config.yaml
num_hidden_layers: 14
head_dim: 128
intermediate_size: 1024
norm: "layernorm"
norm_eps: 1e-05
parallel_block: false
init_std_o: 0.0426
lr_mult_up: 1.31
warmup_steps: 200
schedule: "wsd"
decay_shape: "linear"
final_lr_fraction: 0.0
train_tokens: 448800000
max_steps: 6849
MLP neurons of a small language model. Each row is named by its layer, matrix (up: input weights; down: output weights) and neuron, and shows model dimensions 64-191. Each number is 50 + 15 x the weight over its row's rms, rounded and kept within 0 to 99.
After each neuron's rows, "fires in" lists the words (lower case) most often at its 100 highest values on Wikipedia text that the model never trained on.

L8.up668:23 49 68 65 68 54 49 46 25 31 50 52 44 50 18 46 43 23 59 55 66 61 57 38 61 35 49 42 48 19 60 80 40 53 60 44 52 88 38 52 28 58 25 37 35 62 83 49 62 61 64 51 41 40 53 73 58 70 24 46 31 63 37 68 47 48 32 63 39 33 58 47 59 69 37 59 55 74 40 33 47 58 43 62 43 44 74 56 63 57 33 59 41 49 40 37 43 41 63 57 36 26 47 31 69 36 57 54 52 38 78 78 73 55 47 86 34 27 39 51 56 41 57 60 62 61 29 40
L8.down668:32 44 43 49 65 50 55 53 54 41 58 52 60 24 46 25 51 61 60 71 83 34 50 62 19 49 55 13 30 48 31 35 50 50 39 43 55 61 57 50 37 50 82 84 54 38 62 51 47 50 50 55 49 48 67 49 54 51 61 42 73 59 49 59 49 58 54 58 65 36 65 54 74 51 52 47 35 72 41 41 21 52 43 48 25 55 67 54 82 34 39 59 40 74 27 36 66 31 29 42 66 09 52 40 17 42 63 72 43 67 39 52 65 68 83 57 64 58 56 49 70 93 41 66 67 46 72 55
fires in: "the", "in", "and"

L2.up609:49 33 56 51 56 56 49 64 46 45 14 56 60 52 47 45 61 14 35 19 41 65 60 45 61 47 61 66 32 53 60 26 48 59 38 50 62 43 59 45 48 55 35 50 54 75 42 44 54 45 77 62 41 48 42 68 73 68 63 78 41 80 56 52 47 68 54 59 71 30 47 52 45 54 66 54 43 32 28 40 66 63 28 30 31 58 65 58 45 68 45 56 11 89 40 31 52 33 31 51 56 43 42 43 39 24 45 37 52 49 42 61 65 64 33 33 64 35 45 38 52 38 80 61 58 85 62 33
L2.down609:28 56 37 27 87 42 68 71 55 60 46 39 31 63 44 51 71 61 48 62 47 53 67 59 39 48 47 43 52 30 51 74 65 61 59 59 41 46 37 91 72 36 53 45 28 71 12 66 48 43 68 63 32 60 53 44 58 44 59 39 73 26 37 38 62 52 59 56 44 72 29 65 49 72 30 63 78 34 30 61 49 49 28 48 45 32 36 38 36 42 41 57 39 58 43 40 39 17 34 55 47 80 59 45 68 51 37 40 72 41 40 57 67 46 18 42 37 38 47 82 35 41 62 51 36 49 61 64
fires in: "during", "war", "quarter"

L5.up920:54 57 42 36 74 58 43 68 28 51 60 36 32 68 20 38 42 32 54 73 47 57 22 66 37 49 45 44 44 29 64 50 14 64 35 87 68 60 32 19 55 41 33 47 53 40 49 31 54 65 48 25 53 32 29 42 59 46 44 60 35 52 51 51 46 24 48 37 47 48 61 56 47 41 45 29 45 62 43 87 54 45 46 57 74 58 74 58 50 43 43 57 62 68 50 42 25 30 82 67 51 67 51 42 23 25 27 28 66 39 58 60 43 31 57 56 54 47 68 55 35 52 55 65 67 46 45 80
L5.down920:67 34 39 71 60 67 52 73 51 58 37 31 68 29 33 19 38 38 32 84 57 56 98 68 52 48 73 22 63 40 65 42 47 74 55 67 45 50 38 41 46 50 33 41 63 51 51 21 23 25 38 65 33 51 48 60 19 43 72 72 25 51 15 50 49 32 59 46 54 52 54 80 67 53 61 39 55 58 33 39 32 11 45 46 42 32 35 51 64 35 72 56 51 86 59 42 35 56 31 47 70 37 54 61 54 86 51 72 75 55 51 47 47 52 36 55 65 46 64 43 36 54 43 71 45 56 58 53
fires in: "the", "this", "an", "his", "some"

L3.up376:49 39 32 45 76 44 44 18 40 44 24 62 58 61 27 45 53 40 48 55 56 33 37 52 44 72 42 56 12 51 81 46 39 56 52 69 27 84 42 67 56 52 15 73 33 19 58 45 65 56 68 38 57 54 46 77 57 40 39 27 55 42 38 41 74 84 56 28 55 52 47 82 44 70 53 45 33 29 39 21 40 66 65 56 30 59 67 47 28 39 55 41 25 51 78 39 46 45 82 52 41 57 79 29 35 64 79 66 74 50 47 31 37 76 29 47 48 37 84 69 43 68 32 29 50 58 66 48
L3.down376:43 53 57 44 62 59 57 36 49 46 51 68 18 13 55 41 42 15 53 61 23 70 49 28 65 61 55 44 46 51 43 68 47 53 54 39 74 45 57 60 53 54 61 76 43 48 74 37 46 25 51 67 43 41 46 41 26 39 76 37 57 45 30 35 58 82 68 19 34 64 58 75 63 66 66 40 39 63 57 48 57 50 67 62 73 56 29 49 20 50 68 54 52 48 32 35 44 53 67 60 24 37 35 52 53 46 56 37 35 59 81 38 39 46 52 59 60 53 37 42 52 96 57 63 40 85 43 78
fires in: "to", "outside", "of", "reached", "using"

L2.up8:36 50 59 26 44 65 61 40 53 34 67 64 30 56 58 76 50 61 36 42 51 39 74 82 75 37 54 41 24 60 37 50 55 62 46 74 35 77 37 47 64 54 68 59 59 29 63 63 38 50 47 40 50 46 43 83 46 62 31 45 57 33 47 39 44 76 50 68 22 66 63 36 77 57 68 31 47 14 47 60 24 45 43 72 47 36 76 64 24 59 54 38 50 50 47 40 58 64 53 54 21 48 80 51 63 70 58 43 67 79 54 56 62 42 53 79 31 33 47 48 25 35 44 52 60 49 52 50
L2.down8:74 42 56 20 65 47 37 33 46 29 83 62 58 49 74 69 15 74 70 39 47 72 57 57 54 61 60 31 61 60 18 62 43 53 34 25 44 78 67 59 26 32 31 49 55 52 48 56 43 68 62 78 83 48 55 72 46 53 32 43 43 63 49 34 43 49 57 44 68 40 44 69 25 35 57 37 58 28 61 56 50 33 51 52 52 40 64 44 40 55 52 50 60 22 40 34 84 56 46 52 40 38 57 65 49 49 37 43 42 73 36 30 50 42 50 64 39 40 53 67 47 47 37 74 48 79 38 17
fires in: "of", "most", "two", "very", "three"

L11.up626:48 62 50 39 51 63 67 55 39 39 56 63 18 50 22 74 50 60 62 64 50 34 64 43 82 49 50 42 50 56 51 39 41 50 41 41 24 68 33 25 48 64 47 47 38 46 43 51 80 34 24 48 59 74 68 28 59 74 73 43 42 53 40 57 59 52 53 36 30 70 36 00 32 33 54 50 43 27 59 77 38 46 72 33 47 65 73 26 61 38 47 52 38 46 58 39 44 60 48 50 49 68 57 61 46 37 38 26 47 75 58 27 54 52 40 65 62 38 32 32 45 33 41 37 53 30 43 63
L11.down626:39 32 64 50 50 65 25 71 55 65 35 59 27 45 57 50 57 42 54 49 57 56 59 46 28 63 65 21 73 39 64 51 49 59 38 78 66 44 59 37 52 31 25 74 72 60 48 71 39 58 58 42 45 57 09 37 67 61 40 23 21 82 46 44 62 26 54 55 54 53 39 36 58 73 34 38 78 38 40 53 42 52 28 56 57 54 38 43 59 78 43 57 63 68 71 57 74 50 30 54 34 52 33 29 39 67 80 60 49 44 44 36 79 51 60 25 46 46 44 42 50 52 73 65 64 52 32 25
fires in: "who", "and", "that", "polio"

L3.up116:41 58 60 54 42 33 36 68 56 17 42 39 69 54 49 77 75 45 53 35 73 67 55 46 82 10 63 67 07 57 34 46 54 42 70 82 49 60 55 54 61 63 67 42 53 51 42 44 55 67 45 45 43 21 39 66 54 42 87 63 50 24 40 67 58 24 35 50 39 20 44 51 61 80 46 50 37 55 42 38 71 37 53 33 27 53 55 38 25 43 66 47 40 50 71 50 33 53 65 67 30 54 41 44 60 49 52 76 54 25 64 47 61 70 55 32 31 54 38 32 52 46 49 71 67 60 51 42
L3.down116:59 47 38 48 40 60 45 56 55 57 58 60 64 69 52 38 35 37 55 53 53 37 27 53 64 48 42 50 52 50 55 48 68 59 41 35 35 64 77 55 43 62 39 45 61 57 44 51 49 53 55 49 41 54 55 35 48 57 33 37 55 74 49 38 28 53 30 37 74 36 69 63 59 52 44 58 51 75 34 66 76 53 51 41 50 21 67 39 29 11 45 43 33 61 63 32 62 64 55 41 82 45 52 51 83 38 34 46 75 39 36 40 70 36 69 42 69 46 65 58 59 79 37 66 58 32 20 85
fires in: "before", "when", "from", "year", "thus", "during"

L3.up147:54 64 70 80 45 26 56 62 57 36 57 26 55 62 37 63 45 83 47 42 11 26 62 54 55 38 44 32 49 58 44 49 18 50 60 48 40 55 52 54 52 33 47 53 59 69 64 71 16 46 45 61 27 37 45 58 50 34 34 41 49 50 39 30 26 68 45 64 37 47 50 48 55 51 49 58 27 51 43 32 49 34 62 68 34 65 71 64 44 35 33 16 32 42 34 32 44 68 58 65 54 38 65 40 33 78 50 62 49 71 59 02 62 63 42 29 50 32 35 31 47 48 48 52 43 42 67 51
L3.down147:53 21 59 34 59 43 56 64 86 18 61 43 71 35 32 43 33 47 16 72 53 47 31 59 53 49 46 61 36 40 57 41 51 50 58 22 48 45 41 73 53 47 31 47 43 38 40 40 35 37 57 61 48 35 54 60 76 39 49 49 50 53 40 60 56 49 23 39 66 45 37 75 44 61 50 26 24 37 54 35 58 44 52 64 46 68 50 84 68 55 77 38 81 61 40 44 34 67 42 71 29 35 42 45 51 49 60 27 37 32 60 48 64 51 24 51 46 31 41 63 62 56 56 61 51 14 77 68
fires in: "of", "new", "family"

L8.up635:27 52 29 69 67 51 32 36 50 48 45 53 45 61 38 37 44 68 35 79 59 63 62 60 64 59 49 69 36 50 46 43 60 31 46 42 46 66 43 56 76 51 81 38 61 49 63 49 64 61 54 42 49 74 32 82 32 45 51 60 52 64 54 61 51 36 42 64 26 40 37 43 80 74 40 94 50 27 25 29 26 37 37 71 48 43 84 60 31 35 25 79 45 27 72 60 51 59 56 64 24 55 57 65 53 33 58 62 47 68 57 52 45 23 36 37 49 92 37 59 47 62 36 64 34 65 34 42
L8.down635:78 53 66 41 58 40 78 62 45 50 40 83 68 51 67 34 18 46 63 53 61 50 53 52 37 59 56 74 77 52 65 79 44 52 69 70 57 36 67 15 55 56 30 74 55 59 45 59 40 52 20 60 49 31 54 53 78 61 52 42 65 45 27 40 53 58 56 56 38 26 80 57 54 47 49 31 49 57 74 28 30 61 45 40 45 53 48 46 43 39 49 41 97 78 50 54 52 62 50 36 23 18 55 50 63 48 44 33 51 68 54 31 58 58 43 39 44 56 67 40 65 45 41 59 53 33 16 44
fires in: "of", "with", "at", "despite", "to"

L8.up561:30 53 40 26 72 25 28 47 25 51 28 28 30 53 46 38 33 50 59 58 52 57 82 71 57 66 52 55 42 07 46 35 64 42 33 67 59 47 18 47 51 33 60 60 53 56 61 90 38 66 53 66 19 75 55 42 48 45 56 34 56 52 33 66 50 18 76 50 44 52 44 43 45 45 37 40 53 68 48 59 54 44 36 50 39 51 80 35 37 50 32 74 81 41 54 32 57 39 67 43 38 36 56 39 52 58 55 43 69 52 63 54 52 47 60 30 41 63 45 36 79 44 44 64 54 58 63 42
L8.down561:59 48 54 61 75 56 31 32 45 67 70 61 41 55 61 53 29 49 38 55 41 62 73 45 11 72 51 69 34 66 50 58 43 61 42 39 41 82 58 40 47 45 49 77 73 51 30 40 62 61 79 83 62 53 43 45 33 45 53 45 66 48 43 53 02 31 17 21 43 33 55 66 63 54 50 46 53 62 80 59 58 63 52 23 57 63 17 81 52 41 47 42 45 37 49 67 38 54 67 23 48 64 58 42 30 26 61 58 58 47 61 16 49 67 63 37 30 31 66 62 62 45 13 50 52 53 35 32
fires in: "to", "of", "only", "from", "into"

L6.up95:66 56 50 59 78 63 21 69 48 42 56 29 26 71 59 47 52 70 48 52 27 75 61 55 55 52 47 27 41 56 64 35 72 29 46 66 63 67 71 42 63 51 26 52 56 54 46 64 80 46 47 58 45 27 34 55 40 51 45 57 58 60 39 39 30 46 30 56 46 28 39 48 52 55 65 34 72 43 59 26 45 30 88 41 59 53 45 57 47 53 24 51 53 40 62 76 42 47 69 81 51 59 54 37 58 54 39 32 52 78 40 21 42 71 50 73 49 67 36 36 59 61 66 47 48 63 25 35
L6.down95:47 40 35 51 52 57 35 61 31 42 77 63 60 58 27 49 25 42 44 60 83 36 34 55 45 47 27 78 57 47 53 78 67 39 56 64 66 51 17 57 78 54 44 54 49 71 38 55 45 38 40 52 41 76 51 40 17 60 76 44 51 51 44 66 57 27 45 38 34 60 39 63 65 29 44 56 71 44 57 52 61 56 47 48 47 29 59 29 52 57 53 78 29 68 69 30 53 63 23 58 45 39 58 51 51 37 51 61 35 40 48 49 45 43 44 62 44 67 31 53 37 36 54 47 12 45 65 48
fires in: "during", "according", "although", "of", "to"

L3.up494:15 40 37 48 38 62 68 34 72 35 51 50 40 55 31 52 74 45 29 50 47 43 36 41 50 59 64 40 62 46 37 60 79 50 50 50 41 52 38 41 59 31 49 48 34 33 70 20 94 33 38 23 62 49 39 57 61 66 47 31 61 56 64 49 47 35 54 56 47 54 67 58 26 95 31 31 59 29 23 35 16 63 60 32 50 64 47 72 51 35 56 38 52 67 25 47 68 62 55 63 89 44 72 32 42 55 47 31 85 46 42 59 32 68 54 71 49 39 54 54 58 71 31 44 43 60 74 46
L3.down494:67 67 48 42 44 57 44 72 55 42 34 68 34 43 72 53 46 44 27 29 28 55 48 44 58 70 47 47 79 82 67 47 63 46 69 36 73 44 57 59 55 55 31 47 56 58 54 91 43 37 52 48 59 75 53 61 47 38 73 39 74 30 38 67 53 74 29 44 77 60 34 39 54 71 43 71 67 58 69 50 46 51 35 67 46 34 58 19 39 73 48 41 48 55 51 24 41 35 38 44 31 51 61 30 62 52 72 57 50 52 47 48 71 64 21 67 59 67 64 65 35 42 41 73 47 54 56 60
fires in: "from", "or", "the"

L3.up704:47 57 71 34 65 67 37 54 29 57 74 51 42 23 63 48 56 56 73 68 81 62 58 43 49 63 37 66 48 42 61 46 70 65 73 32 25 42 51 58 40 57 62 48 39 40 57 38 50 35 46 62 84 65 59 65 41 40 25 60 54 64 40 62 34 39 60 55 67 62 73 70 60 60 23 59 58 59 50 55 45 24 36 55 48 55 52 71 70 33 26 39 50 47 48 54 49 59 49 77 45 41 64 19 45 40 45 31 53 46 52 47 55 47 52 52 46 47 29 18 37 61 34 52 57 44 53 33
L3.down704:49 33 44 60 51 43 48 36 36 59 41 47 33 63 36 50 46 44 64 57 50 53 39 42 44 35 56 44 60 16 42 54 65 34 32 36 75 64 65 27 68 29 63 50 57 51 42 34 68 26 73 42 57 79 70 53 72 60 46 41 85 33 62 36 52 62 45 59 59 64 43 50 66 46 63 75 51 57 63 40 54 54 51 51 55 60 60 48 35 39 72 60 43 43 54 35 61 63 64 52 64 20 21 38 76 61 32 43 65 58 84 38 60 33 42 53 56 30 46 39 59 34 52 82 39 74 22 30
fires in: "of", "from", "as", "to", "or"

L3.up865:48 22 52 64 57 39 42 35 46 49 28 34 66 31 45 51 70 48 60 66 45 62 62 47 39 49 42 78 59 41 46 34 42 39 26 47 48 41 19 56 63 65 50 47 55 61 35 37 42 04 71 31 65 64 63 55 53 79 68 33 45 58 73 43 71 43 25 53 46 37 52 16 62 65 42 31 43 41 55 37 48 45 37 58 71 33 67 64 53 85 71 55 38 59 67 53 35 48 53 51 47 35 36 19 39 59 57 32 35 39 68 20 61 55 80 66 45 47 33 27 49 63 57 51 60 74 35 31
L3.down865:49 54 54 63 47 60 32 30 25 58 59 25 42 57 20 54 49 52 33 71 82 61 58 34 28 36 36 75 28 61 42 57 89 53 53 35 80 70 45 37 57 59 45 53 48 23 37 49 39 25 57 47 61 38 61 70 52 58 52 41 54 52 61 60 48 22 29 51 26 41 59 49 60 64 30 54 39 71 35 48 44 56 42 43 45 62 53 69 45 57 34 73 70 37 69 79 32 47 27 48 55 45 50 26 45 56 23 67 39 38 60 29 50 70 82 47 48 58 49 41 40 56 22 60 47 81 78 38
fires in: "in", "during", "as", "following", "through", "with"

L3.up263:79 27 61 31 65 62 58 82 49 59 40 41 57 59 51 62 58 38 49 51 30 36 62 39 49 32 60 37 61 62 56 34 32 32 56 61 81 57 49 31 64 56 28 71 60 71 60 41 49 60 86 81 55 58 55 37 42 35 28 66 29 89 52 66 47 41 58 26 52 52 76 34 36 53 33 49 63 48 03 14 49 43 61 56 41 87 44 89 30 44 59 35 60 54 47 61 58 70 65 37 51 39 58 77 44 54 57 57 32 52 69 29 49 44 44 49 35 70 55 52 66 38 42 67 56 58 62 53
L3.down263:65 72 60 55 55 34 53 76 52 55 70 40 40 41 31 23 67 65 40 48 51 54 55 63 42 70 57 54 58 55 62 59 33 48 73 46 47 58 55 56 70 36 43 51 49 37 56 64 36 65 38 44 30 38 61 40 65 43 54 24 87 71 79 30 55 62 44 59 44 39 34 16 56 50 18 64 51 69 46 36 47 21 48 65 54 54 68 64 40 17 22 54 38 48 63 37 39 49 45 61 55 56 32 58 74 65 50 88 64 39 43 85 37 31 38 80 53 45 65 43 61 87 18 46 28 32 38 77
fires in: "state", "united", "county", "of", "boston"

L2.up811:42 31 30 66 53 36 74 40 56 58 58 54 41 75 43 52 90 51 52 79 58 39 46 48 29 56 21 61 46 58 54 44 62 47 27 50 50 57 32 43 23 58 46 48 78 65 80 35 41 38 55 45 39 35 56 52 60 32 32 45 47 60 25 44 62 86 60 50 38 60 54 51 29 43 66 56 57 64 40 56 58 55 54 66 56 52 83 68 32 37 69 42 34 54 61 49 42 26 60 51 50 37 63 61 40 63 21 31 32 53 63 60 34 37 70 29 45 46 22 32 65 39 70 36 48 45 49 42
L2.down811:50 42 51 45 40 54 61 35 39 44 63 78 39 44 45 44 38 38 63 54 66 44 58 62 32 62 74 67 48 33 47 65 70 63 76 23 27 40 55 47 86 64 39 53 30 41 24 46 36 61 57 35 77 46 51 32 44 63 55 47 43 53 81 33 33 41 41 37 56 40 57 47 47 37 43 54 48 71 62 60 51 53 63 36 62 27 53 51 58 45 49 31 35 36 44 70 46 75 52 48 81 54 58 62 45 48 41 64 41 72 80 48 44 47 41 79 62 17 47 53 35 57 48 46 69 74 55 30
fires in: "the", "their", "best", "stage", "such"

L3.up288:47 71 39 31 76 40 51 54 56 52 15 50 36 57 44 46 52 64 38 38 49 63 28 51 52 23 77 42 41 71 77 60 47 45 19 26 47 57 63 49 36 50 53 59 71 46 51 59 44 61 25 29 31 12 49 55 60 39 69 24 86 48 74 57 50 63 52 59 43 71 52 37 35 70 34 40 44 48 52 51 51 74 51 17 56 32 59 36 25 59 31 64 29 45 75 39 61 67 67 56 39 37 36 30 41 68 45 66 47 27 59 48 30 51 72 65 34 39 48 41 69 49 40 37 53 53 43 68
L3.down288:41 47 68 62 41 51 31 39 44 45 44 36 52 51 65 32 49 67 58 77 65 40 64 47 58 70 25 31 42 44 38 59 42 70 61 39 56 44 50 55 62 68 22 34 25 66 59 74 29 60 64 56 31 63 42 39 49 37 42 50 53 50 48 75 11 37 74 45 57 36 19 37 68 58 30 56 41 49 40 61 30 54 48 67 70 41 36 43 62 56 36 36 68 60 39 39 17 25 34 60 40 37 44 44 36 46 54 46 74 38 72 29 87 43 47 44 47 74 43 50 62 56 40 81 59 47 56 31
fires in: "during", "before", "upon", "for", "by"

L3.up821:57 30 72 33 36 49 70 53 29 71 36 34 48 76 54 75 45 67 48 85 67 41 36 65 60 39 35 34 41 50 21 40 57 43 56 54 54 32 69 67 26 35 59 35 66 49 76 56 61 60 46 74 42 25 49 51 41 40 64 64 55 47 91 41 43 62 53 78 44 25 47 60 22 38 34 48 32 36 59 40 48 53 88 42 61 60 73 38 49 69 52 32 42 60 52 66 50 68 42 80 43 48 60 40 79 60 40 33 29 41 38 50 59 44 33 60 41 33 45 34 48 73 81 92 46 62 36 58
L3.down821:52 42 57 48 34 42 47 61 49 59 58 51 57 57 39 51 49 65 38 29 51 49 46 26 76 64 37 44 38 25 54 42 43 89 22 25 62 67 50 76 47 58 46 66 85 29 49 74 39 54 56 40 50 67 81 41 56 44 58 36 44 45 30 35 55 54 75 69 42 89 41 46 66 39 45 57 32 57 63 56 76 27 48 17 33 69 50 47 38 76 50 32 61 47 37 49 55 48 69 29 53 54 58 61 41 61 63 62 57 37 51 26 32 58 30 91 84 57 74 42 39 65 50 46 52 56 65 47
fires in: "according", "or", "most", "career", "of", "appointed"

L5.up936:53 30 66 34 66 53 45 60 55 43 56 15 55 55 75 55 48 57 66 39 31 42 40 68 29 49 65 56 44 32 65 32 75 32 40 61 43 34 53 47 67 54 70 68 45 66 53 52 44 45 51 36 44 29 55 37 58 49 25 61 69 60 50 62 47 45 49 61 73 22 70 45 36 35 43 36 62 75 41 51 41 70 56 31 36 46 87 44 57 25 70 32 51 41 59 62 60 39 45 48 48 26 28 43 56 70 70 39 53 64 74 17 48 69 63 60 40 35 59 42 30 59 28 67 40 59 72 64
L5.down936:35 55 54 61 71 55 48 61 62 47 54 28 68 56 35 82 31 21 27 53 74 58 18 48 70 43 58 58 49 61 19 71 67 70 70 62 47 59 53 62 43 50 51 38 36 07 35 72 53 46 58 39 38 49 46 67 62 43 32 45 52 60 45 59 52 31 10 55 45 53 30 53 74 47 30 53 43 82 57 61 72 74 75 45 59 32 53 31 51 47 36 78 48 32 65 47 38 44 58 50 40 74 44 29 53 60 55 56 54 67 80 38 44 59 91 55 39 46 46 64 54 57 65 77 46 35 50 44
fires in: "and", "assembly"

L8.up229:49 24 65 30 50 15 36 48 42 54 64 46 68 46 75 61 56 61 49 52 53 54 43 73 77 47 55 64 60 75 40 29 33 39 21 39 45 46 45 52 59 40 72 32 56 80 28 54 38 59 52 62 62 74 35 72 58 44 45 42 64 35 45 38 38 57 68 56 54 57 39 69 55 71 47 45 42 50 25 25 71 69 61 70 48 51 71 72 50 62 61 45 58 40 77 32 69 48 45 74 48 70 60 21 61 61 42 47 52 50 33 57 61 49 47 52 47 42 29 65 37 50 31 50 50 46 57 52
L8.down229:44 40 73 40 29 27 39 56 64 46 20 48 57 25 53 42 63 26 32 35 73 29 58 25 39 44 49 65 59 72 83 71 56 47 49 45 78 34 41 53 42 51 55 59 43 21 60 48 43 69 54 81 39 44 72 46 46 49 73 51 71 57 26 71 42 28 58 30 59 37 68 63 49 47 47 50 78 47 44 40 68 54 62 38 60 57 81 57 69 57 68 40 42 63 41 75 39 56 24 40 59 31 49 66 51 26 45 59 61 46 36 81 48 44 00 66 20 62 45 13 58 35 39 41 26 56 64 59
fires in: "of", "number", "struggled", "finished"

L6.up756:30 41 60 71 34 51 31 26 48 37 71 41 28 35 36 44 54 57 59 35 34 66 48 49 79 58 48 19 34 71 30 33 68 25 39 71 70 38 43 88 69 49 54 63 58 50 39 51 54 67 38 81 48 54 54 40 44 63 75 47 42 67 56 64 44 60 61 58 36 47 35 15 42 52 63 43 43 39 54 69 45 41 76 63 61 37 50 50 60 67 37 31 17 49 54 26 69 51 60 64 42 37 78 46 53 21 75 27 40 63 53 36 71 60 46 45 58 72 52 55 42 50 30 47 36 33 46 46
L6.down756:44 64 44 58 52 38 79 55 45 53 86 60 14 43 53 61 64 60 63 71 56 29 36 30 46 49 22 59 43 41 58 66 36 46 49 33 27 52 60 66 24 49 51 68 51 36 40 21 79 67 66 82 31 53 38 40 35 38 63 30 64 50 62 53 55 58 28 30 21 61 70 43 22 74 43 60 55 60 69 82 69 49 49 72 43 46 36 54 59 68 53 64 48 51 64 54 12 57 61 34 51 30 51 53 45 54 51 75 40 69 75 35 53 69 70 40 62 63 44 61 69 43 56 30 58 53 59 45
fires in: "which", "who", "it", "that", "the"

L8.up178:58 24 43 48 42 35 62 54 36 38 65 63 45 60 39 63 71 59 65 62 49 36 30 72 64 52 52 48 76 60 52 50 25 47 55 63 40 56 53 52 61 37 25 41 79 54 38 09 61 49 46 47 36 32 37 34 71 41 56 52 20 52 20 68 19 75 53 62 65 46 43 58 86 70 43 52 36 37 62 63 66 45 25 56 47 49 76 35 68 40 67 58 32 51 70 57 51 57 47 41 55 64 38 52 43 50 49 44 47 63 51 74 41 50 76 74 48 45 34 57 47 51 65 68 46 32 24 41
L8.down178:59 61 72 62 88 50 53 49 26 42 52 48 65 35 44 64 47 41 68 47 35 39 58 71 66 54 68 36 49 40 67 31 69 44 65 30 23 37 39 59 33 64 58 46 34 39 45 51 57 54 38 60 55 67 72 45 51 71 50 60 59 22 54 35 68 27 62 31 30 66 59 52 54 43 41 82 36 67 46 62 50 62 37 41 62 32 63 55 46 56 43 47 69 59 47 77 41 33 58 65 55 33 83 66 44 57 61 57 31 57 28 57 34 68 32 37 31 46 51 44 43 32 75 64 74 46 39 33
fires in: "the", "s", "new"

L6.up371:45 26 51 33 53 36 48 43 54 39 36 67 38 22 31 12 40 33 58 49 44 58 55 64 54 50 35 45 54 27 55 70 26 52 48 41 60 37 33 40 35 58 42 64 67 57 54 56 51 52 50 51 51 59 60 38 43 65 42 67 33 43 62 51 37 43 35 43 50 74 81 63 54 59 36 54 58 37 34 69 68 57 48 42 47 78 58 43 68 29 33 53 53 56 14 60 38 49 64 56 71 23 75 38 45 49 52 28 70 45 64 31 56 67 27 79 43 70 35 49 40 57 23 36 59 42 37 49
L6.down371:64 55 25 64 45 53 25 36 68 66 40 74 53 68 63 25 27 49 68 66 56 71 77 49 36 78 56 59 40 52 47 51 58 71 41 67 62 31 72 49 42 63 73 50 53 32 69 23 65 27 37 50 40 49 73 75 85 33 31 37 40 38 52 19 57 49 70 62 58 50 30 40 46 58 41 27 62 74 39 51 84 46 58 42 33 32 20 99 48 73 42 54 12 81 35 51 52 44 36 39 35 47 61 40 55 43 52 73 60 44 52 49 43 41 28 76 59 38 51 63 55 61 51 51 71 11 34 58
fires in: "in", "the", "of", "from", "into", "to"

L3.up28:41 17 53 59 60 29 21 42 24 53 23 73 60 64 37 52 65 81 44 33 31 50 60 36 69 63 58 91 51 45 71 61 38 50 58 73 22 58 50 56 41 24 68 84 53 56 61 51 55 36 74 90 32 59 56 59 38 21 53 46 61 41 39 35 36 67 64 36 44 36 28 54 58 32 69 43 51 29 43 41 34 62 54 32 45 73 54 63 55 53 49 61 56 45 69 48 37 29 69 50 58 43 49 54 64 70 51 59 42 45 98 62 40 56 54 26 60 64 33 55 49 41 49 34 35 59 59 41
L3.down28:48 48 72 77 26 67 60 62 65 40 65 65 67 28 30 56 36 32 63 55 55 70 68 31 69 31 66 49 57 39 44 46 78 34 58 38 56 61 22 68 55 57 46 34 54 54 25 41 48 39 61 34 50 47 41 63 52 64 37 63 45 42 62 65 36 42 64 50 20 74 31 57 64 75 47 66 64 71 47 46 81 43 32 62 73 55 35 72 40 45 59 49 53 47 27 61 43 73 49 67 48 26 31 32 29 88 36 47 60 59 50 73 51 58 57 72 42 39 67 55 57 38 58 67 82 51 52 51
fires in: "to", "of", "purchased"

L6.up911:50 42 46 18 68 67 45 49 57 12 38 62 31 51 38 25 42 40 48 45 63 42 11 38 59 28 40 69 46 51 75 88 54 40 40 59 47 52 44 55 45 15 27 59 60 62 75 74 56 48 70 57 37 36 43 42 73 48 61 45 43 67 58 70 50 63 60 52 51 54 48 44 27 55 51 56 81 28 48 63 57 53 46 77 51 71 51 55 32 42 40 30 35 49 47 43 63 61 52 91 57 43 62 40 51 51 34 18 57 66 51 56 87 70 08 84 54 23 58 43 68 70 89 30 56 76 38 46
L6.down911:54 36 52 67 60 48 33 52 60 66 50 55 51 53 59 59 71 33 57 62 56 70 38 56 53 61 45 53 66 27 64 68 70 19 42 36 41 61 37 48 49 32 78 57 22 24 37 55 69 82 42 96 67 76 52 49 01 57 36 76 63 36 50 73 30 33 40 71 54 44 61 55 78 60 68 64 62 56 50 53 61 55 41 53 44 36 17 55 32 81 51 30 49 36 54 61 47 41 54 56 38 55 44 49 57 35 53 34 46 79 46 27 65 69 63 65 78 35 35 51 65 47 31 71 50 52 66 28
fires in: "to", "in", "from"